{"d_model": 256, "init_std_up": 0.0349, "init_std_down": 0.0, "weight_decay": 0.11, "batch_tokens": 65536, "seq_len": 512}
MLP neurons of a small language model. Each row is named by its layer, matrix (up: input weights; down: output weights) and neuron, and shows model dimensions 0-255. Each number is 128 + 32 x the weight over its row's rms, rounded and kept within 0 to 255. Numbers have three digits each.
After each neuron's rows, "fires on" lists the tokens most often at its 100 highest values on Wikipedia text that the model never trained on. A number after a token or word is its count.

L3.up590:114102133144151164070129099153117184112138166151141193150121070172136124143230116101077078156104141140167151192159094116186085160147160089175165146052146105091082192140160083135204127146143118123046108155110120108116095114102155123139141126087141149146160098066088164112138135112086163151116137079123108111110182107140076119090170129108117074150104116138098140106154145107094109149156148110151113132066131153190164172119115183036138121157108094104149183119116089145151142165112163064182120150115131121112091112132108091147114148126094150182052118173092121176114131156101142126110129143084121153084084123141123137125153107101105096106082150058161090131160064136097174150082167097099135142122116138139150112165154157167068152128145151154160158093156069145139157137145161
L3.down590:132153184158109105158171082163143174162088152114154122126140133122133113082130145152090136147149129116122093154107114155128097102145124129138144136130070124151160160101106095150162136085153113110110172186114090094067143069104116120165146167164118045167123130107079127143108141162084088147111090154096194142019217133082140150148082162097182172167083111139119121082047104151081105095071104139149198125135146114119059094091149149126126114075128180122072197137163091164111176103125114097142081121133186131144114100111168162108108189167144192135149145174089164137168098185090125133083162173121127192108131150077177167110092112118135118165082116093136122147128147153088157132112095098128154141123117144196114136125128119143113099140073110156121126184093098135150106153140097
fires on: "ol" 74, "e" 20, "x" 4

L3.up843:103108108134159189106067119171126116112065154126103098119191132158124154093206152095179154129138189104145191112139083114102082089118134137141171174133160100161123185106151099172183129147141074105135127125101097106133106117174046158124122124175120157116217155138124151169162138148123106105075130094109072146127166105109144155168052121114080113154096105093091085102096121133131172119081149086161154076085060137135127128068154115113177147194139131121140136088113146222117125141151143100102123088116140120110172085180165124124129100129125119142090150127145196124120119146089132113139143175146149088110205114114135151127112078076129135126118127133146123089100110108105082180112070134141108131141137132102185102179157129134095150162107133137193085044117132171112159094052117
L3.down843:099134132167151071142131124105134155145085134131157197100108124164138076162087130167086113202114124101121172102114156147165064106118109182140148131099098148192121129061133146064097119181123157104143153127116174170146124105117158092182098089109137101126125131122164112104192112065080182188134121118141171098087142108140114140127147183139115120079139174107133165145122152117125136128156073192057127105065147172151078200106104070116152068085047105172131170096104161187092098154087110113098121155063126130112103136118183100119101094174096110153149151164121158178138113099118130113114130141083145146164117158157065158129123096111185109160101139109101141123142153147211140141140112131121105091129096125108126111175121215089061085173117128137143124143154128164111080152134165
fires on: "e" 27, "re" 17, "a" 17, "p" 7, "g" 4, "ld" 4

L3.up987:128118088144095104167201075128139152150201137092131143132139108134201157044115114145111117158148125101143142156139198211150128098158167128118125135124148069153097102122130153115152112132148135098114104133111130090133177147156150104174136117110054114146150134140151176090074111148146199081129118130110167133093199139139109171147142087133115113122128100100142097132098084154124172130127087109097144109173129121167186190058148123208081163116138131137170107083145139171121153104110085101145106133130066178155153174114168132160146107084113099125095074114157140141126142166111154090123108107126102072203112149113142194137088156055111178098075121148135160105090169146080149172092183137104170062171159158181140125132106114090116129147095171077146083108140107127129058176138112
L3.down987:143106133108155131186156091161149119096110114153166123136124053173122118094140091145101112159157111123104075140130115182152085134144068166106111141130084154038191138101114093056162067121116123154145149110192169109132132178099147116168060128139101098131163069130081147155122170127131115170128138140166155149080166092112123151164112152110169117095109193119116088100160137094128144114181172153128121067105134173143134133108116113144183201192175145124106115095137191087093103138101167138140141117131092107151109109099142145084030139187135157147088137138084130108066123137136118109164134108075111104155095142108105108153131139148148129150128120135153145072023136106078125112194148175164137177099174125139177116129064140117101065149151149164120185114123171114117091178147138
fires on: "l" 39, "st" 18, "est" 8, "1" 6, "8" 5, "th" 4

L3.up425:154161089130093142141163151137124128126141123105115129163069080094127164111130124136109132148179187113120156185130171154104212172124137115179068129090119152100159144152076076163097146080161170180133071156085116110088168186178169084120147140081152138135128091140109113082156137106104096141163098211106158073142110172081152156081145116099157137186055096161193152118130086160143128154091118133156093168127146104192144164138089059153095119144135059141161106091152146149062124142137113121087090086133123110090134067167136156154130102086128111119152108095121104138128132103065143143166083137125120077108088140140137152094106070119188107130129165080148125147230100108137136147144164122162149128103098138115088123105107108128108112067174164108098068147144123175176157111161136
L3.down425:138123153136093102127139122169175160174118112173165129105104117132121127122114108089136111141129109127155074121137135114173059113125179104089132064112123112175178154102102103133136084175148062174081076177109102137081135088085226187168148099172076149108144127147110082142059166133080112184128147114157225093093125116154142112109165125068131083099148126147180159173132129178139165111166129178117153115140080091123069183145150124051132119143109097067087156129168148139143144156119172148064093183179127141127112118090100123117158159163133147119137152171113079113129173127088123121118139135094130160082135161114124175131060100137095171115110105158163080140161071135152205182163155101073123115137093092124123114089135081108099163117097126141149129122172120085138149105157114
fires on: "e" 18, "st" 16, "r" 13, "g" 9, "ed" 8

L3.up961:183183090112147088095150133127100148124129172063125075097075130135149117161157148110080170149129151193150155143195155137095200153098115158191102090165100149130134058110142098122117093109120097175113129082123095082159112175137143101100126106109147137166090083097117198155148110156138109127100143150164169150113115125127114050114104148096112126163108096136133100149141113051152163124141117093112106169056162157118117112139137146149140033145055115156129170161139131119193156129176096080155125162119146140197059129113121153150145130075098118125147105167127134121130101159127135111157097125097092129123123143138137162135142094158112147138079077077119212132101060082127179097153158144124131181118127169104104123080086147126072070127156229085131193121110134133125174142125134
L3.down961:163126121141053159108167141142117127079106143080112130122133166114077128077083147134129134096153099147090144087082144151085127123132133102152089172079116121176109119113171093116110155096113155097148150142199093142142140131113170126099120157120122133127117198124138144173146157124123066109166121103174152137167107091120129114138149162126118159141093170129076121141159103172141143148077108152109107131136128137156101130050141088096198100133099103145121209129116146153123115116117132184110134074200119133139180073171106120127177122132081119080138133135133165080166104151210086120126106112107137107139112093138126097094115133101121117192114195121167125119105076145167143136189158141180153162117102021102069197151020140144105124094118153168149170241079111095102106151134140
fires on: "ear" 55, "u" 6, "is" 5, "in" 4, "ound" 4

L3.up87:101144137135091164119098084137078160123087142097112134099076087115154146145165128156174124175133131130182118160160106148143160115176125104161217106062093186080119179138121159062151119099145055133122123120139136139091126098124096144117128087097101136122107072098088127125134085194098151098127125102080090226124101135138113142113145142114118142097125134158108152063116137090122119133155153128159062141165145193112169167163135149112139158129106159160158128134143127120135087122137120062115114133179141127137110122177039193050125130152123132159107168124122121100140146186118163183132094115120170154093099046135117137108173107138127190122112131100131061134167142113085127135176090104137182121136100106133079158133126184190186131140160121089173134111207175091125123107114038
L3.down87:138150149099126107160122149128107096141145169113108216096092164162101105160128125109102103105086153088133186178126179120120097170097124084085168164105098105138144078084155196118121135114110133137102115132176150084122140137068096153128140198204142073136128125136106151120117155156121120158133086163166164107122148114104137146127044114159120135145132177142140155156061136133096045124085126115086136134189120080102122109107116161116128153115143056135126102083159140134149165141105125143118168158101123164137156147120174128100142154168147131114155116056063159070177140142122084180119189065103153134177128080077113191139092144138127107111103143140041077194111136105169143090135124185125101186140111064147112117112076116100121146158121107122131083117150113099206202153165160
fires on: "ed" 44, "e" 39, "er" 6, "ing" 6

L3.up288:119156149118078146110164129156155117187111055222091119157122205142176136117083121166135125137088114125237123104149105145167135115133157094131082103086145111124147166118110083091138098152110108114138157143127129071148142112206150099129131093058140171118164134129167174149111096126149113075138148151125129176146147073153125115117162107134090088087138126146071129087162122118124129128107067152082148148127065047123113150117105091106174134112071089138132099092176142102143166134152155073069166113153153090134144137137120066137169117144193097097153150128150115112115157124113136177138171160140183132139148148098186095189133105115168077152190057084194124065148095118102161154091114120177104077166161157079155121124112173090111123124144102120164118108155149121124168109173103
L3.down288:122147135130176145155120088139156101095072130134116121083136145149172111139147110163123110142070148162088100100168105176118146171137164063111095117121158114146169149134119156084110171113095099116119200121177155143104092153165130113164149055072213152129079119177134165123125096144123073100088102061148106115119106132147097124041175156078101160085103148172139114147145124084155128123156165115091144122158161131120118157107118092122160148097155162148132110115087061100128136074115159159134141217081145151075123092135158090140161134130212037080093141181140135108094100117114167155141144178143132159190093107149131073125095155139191135112171134149183096115138136135146162153096117109137131105074093096138156108085129137121118078121161140241128144154125153076148154105113085
fires on: "il" 26, "ter" 26, "ore" 18, "at" 8, "os" 8, "rom" 4

L3.up182:096112148107184066173068176125110167137165144115130122119134087125124169157128143128103195114087107124189122051088101045148129122181144087135138060103202030107112161084128155089163096147131150100114096135143089144129109166189145146171111125149109150169157094096128139199137106112128123128137181126113120141108130158134113058168151179093131154160119082103105092142121134140138111129116118174120151124080125079139107051110168126173137164128184148103172168082133174119108140173138103169114107147103138135125112115122123132107103130070185113086088150117146120209109160084130115169180094140127105175128125089085170152235078165086141098132162133113148126160118133100084175127094102166149121118100080152076154135143162142168105144092093107114185165108143099152133165101107130
L3.down182:132138089106174118083126110093095135088120181103149094132195158122223141107149176077137136169097165174180177143140124159098116160125103137141135054143191130158160158124101129043139139179111164100088125109141134115166146131089136138091113133075135073106148144108096119154048162084121125096145184122164160164111083121163152082042130126110170111168141076133077127126109154064134148183133118109122138140138104134146101136111186152101149170093133135127144109105135158142145108118104163155159126144169076127140109088153151111124106209098123139118134129125155151200104128105110083116137083130157133126149042077164099131078148102175152094039154073084144130078122130116149123136091139126125155138141135127008167172132117175138109142139149150113076162125160126119166156150081120
fires on: "l" 23, "il" 21, "ter" 9, "–" 8, "p" 7

L3.up142:141123120136118161068098131150130107116117110143153150117087135152153128124130171166130113162153177095154115169099065204151154122184142143136121149095159102105109095112096191147186104125118148196091180139082106097079173145091105194107160141143106143064096160176161109105100156076106141120090145165095156142129167141163120099127093164171150116147121096152085121097139125092109150096161114141100104113115123110084117102066144138079086147089172168111162124168091162147100146069174151111127089064068136176129212136175099135061104142165133070166081131099133149159185137141128140103145083131140102134095162124167128109104136072209078153142084126168119211080136084112159132161145128129098131125087160083109090108120097128149154134174078167096143138150165134149132119159040082
L3.down142:095153090091076153141085169129171158114133115122116177040130075078144132125103123094109182183175184131154093140099106072097125103131161094137100135109120094090119149087135161116110126164137100127141132161146134107127135139128129076178079109154146099126148139117119112134185159147125150126048086122174150133118118133123081079189163136172149174061182089089142126136117104098138099159094146139209111075099141193120060109075151148157161127159164144182092099152073138097166129065164150113084178112145119116095139112183148111106100114072155157155145077154136147138124169160139152125133082127093141147094086108095148092173175160124235139111163160120160093146117117081148142197150148101155112079088081147163154117117121135149091165094092155137172157096117141140196110088138140
fires on: "ain" 29, "ort" 21, "et" 9, "f" 6, "id" 6, "it" 5

L3.up61:082133158122158142175126095124088122109080150102143149065111131086104097165142090068132096123134089113068122118127095134131125126097114117127132149091128192101106113143168125143167165148099111151084116219084121134139099072159168090131113167121133136126130134111100165128129134144141142129096161116144095082162153138137117122109158123148117135120101125108145171210110161115188092145146063126188138115140138156076111100175075094071147091167143101161163072144138135161098098168150162098159161197175129058058108114159137094118077162125177158124139145121084092198111142106140155130213119163045119160034124121095189126158162115118134129119113095076132180189126105137179143128113125137133178075104147157161108167127090148142112080077132121080160164163131129138070174102070113
L3.down61:115078150123079161161119113134125176070105111070113163142120126030136200094164111141127115178153129180101175166122123146146109091105051124131147076162057127122149128129179101129141054098115140103149142133190134149136152090137123120151145194144120098080140149094152173168161091124075131172104150142144149154103180144156136104121098097087091145083103110119095175160102186134173127087161181165078143132162097144145123075122154094104161149121115143137126061115132069087210155121138083144150125094156103105160084124118187159158159087108094133130165122150163134095136139109099144090119089120114137121184149149220162135106101155144038139138112082149125112148127109114164182142090088145169104080185135103154119119145141152089081128163154056185150133112122116125099124092121137
fires on: "n" 26, "he" 22, "k" 11, "m" 10, "ol" 8

L3.up1021:112111109101166160156138103161117150167099144112171130100093148112155120174158131045173122114144097102081168125147098141193109182082137151116191146059166113098158078162106160141159084113098126129127156125118118086085123150130125162079121140184132146092135124129114153096169108124150115151129086119173144131122093099161146131159111111092131130162154063137122105090112107106094129180099113154136081119124135103083208192062105153073079151167106135150138139131098145079119111126133100165130137120062114102216164160143154155061139137157134099170108137110118182178122090166104148184149113134134154160143139082118147207104105105142141059112104099103153140093143133112121120059145110126183158103078170102130088099131162138176160110103088026143094097086148202121141158142096053
L3.down1021:126191082145094157157138164137147117124149129096080118173136164146173119145164096071092082143102145207049160085115131108097155120121135088139142136160087111139120096097127127142109101148112163183085137110163150134114133122136166097129174048120121123105147109082140113127145151096143091108131098165133141150108180197081095151081106088154129151208141111046140148091117097152135131125117102068091149126155154161137133132122138084091092127125091118128147124128134063140075114143135151095097169156151104097101116190108172079135086132110181117129147158101108185121154201082127187082093118109149171083087135134176163116109178092116137119155107174145059060143126091133147112164156129171182184116090173177098168101116146071145131095168217149138095141096123195126174126128106156
fires on: "ot" 18, "e" 17, "ort" 15, "f" 13, "b" 7, "al" 7

L3.up126:119098124083098111119122092141102111114113127092140200109087128142118136134151142126125073120119107071117103085164172106151073112093133122069150141119138118143114137176210120131182080126152125145091156105124121089164114128150153149157240079135118060124174140142105119122095108102084202103134131084107153122103167121113097139100178075171087123107150140190132108106151160198133120127143106156166078138100077139116118117127125150140095185091121124127110137113125144087156124132096126106146096130111117096122114134147141203144138079093132121143178138102150086086147205191078119111154132149114169137147083130165115117066195118216187140108093182120096110095119165164138149145129145059192094137168218105151186136130091097152110107152136180167158065076125096147155127174143119
L3.down126:106085168120115141126114174119149177132104145087144118127102106113134175164193160093209086170120153120145128163153131099152090106143142137119060077118154104059138107160154096091082138112121058069140147116129136124219114112103168118127027108130111120123193194135119153147155119103132080165114157112133122153111173183140158158112124108082159128100176129093110069134138123146179144073157117152141093111162137150136168158165142108029148160121165125107123138126139149141047148076130161135132131106148119120142085151137146173135059128132125103143130144143168134102095095140149097117124134116098137143136135134162207055164176132112124167171182146117120080084091172144085133112114040093069122134093129138142153102214161071129101147106128140138095137106080171136090175110137105
fires on: "st" 28, "it" 10, "ad" 9, "l" 9, "or" 7, "b" 6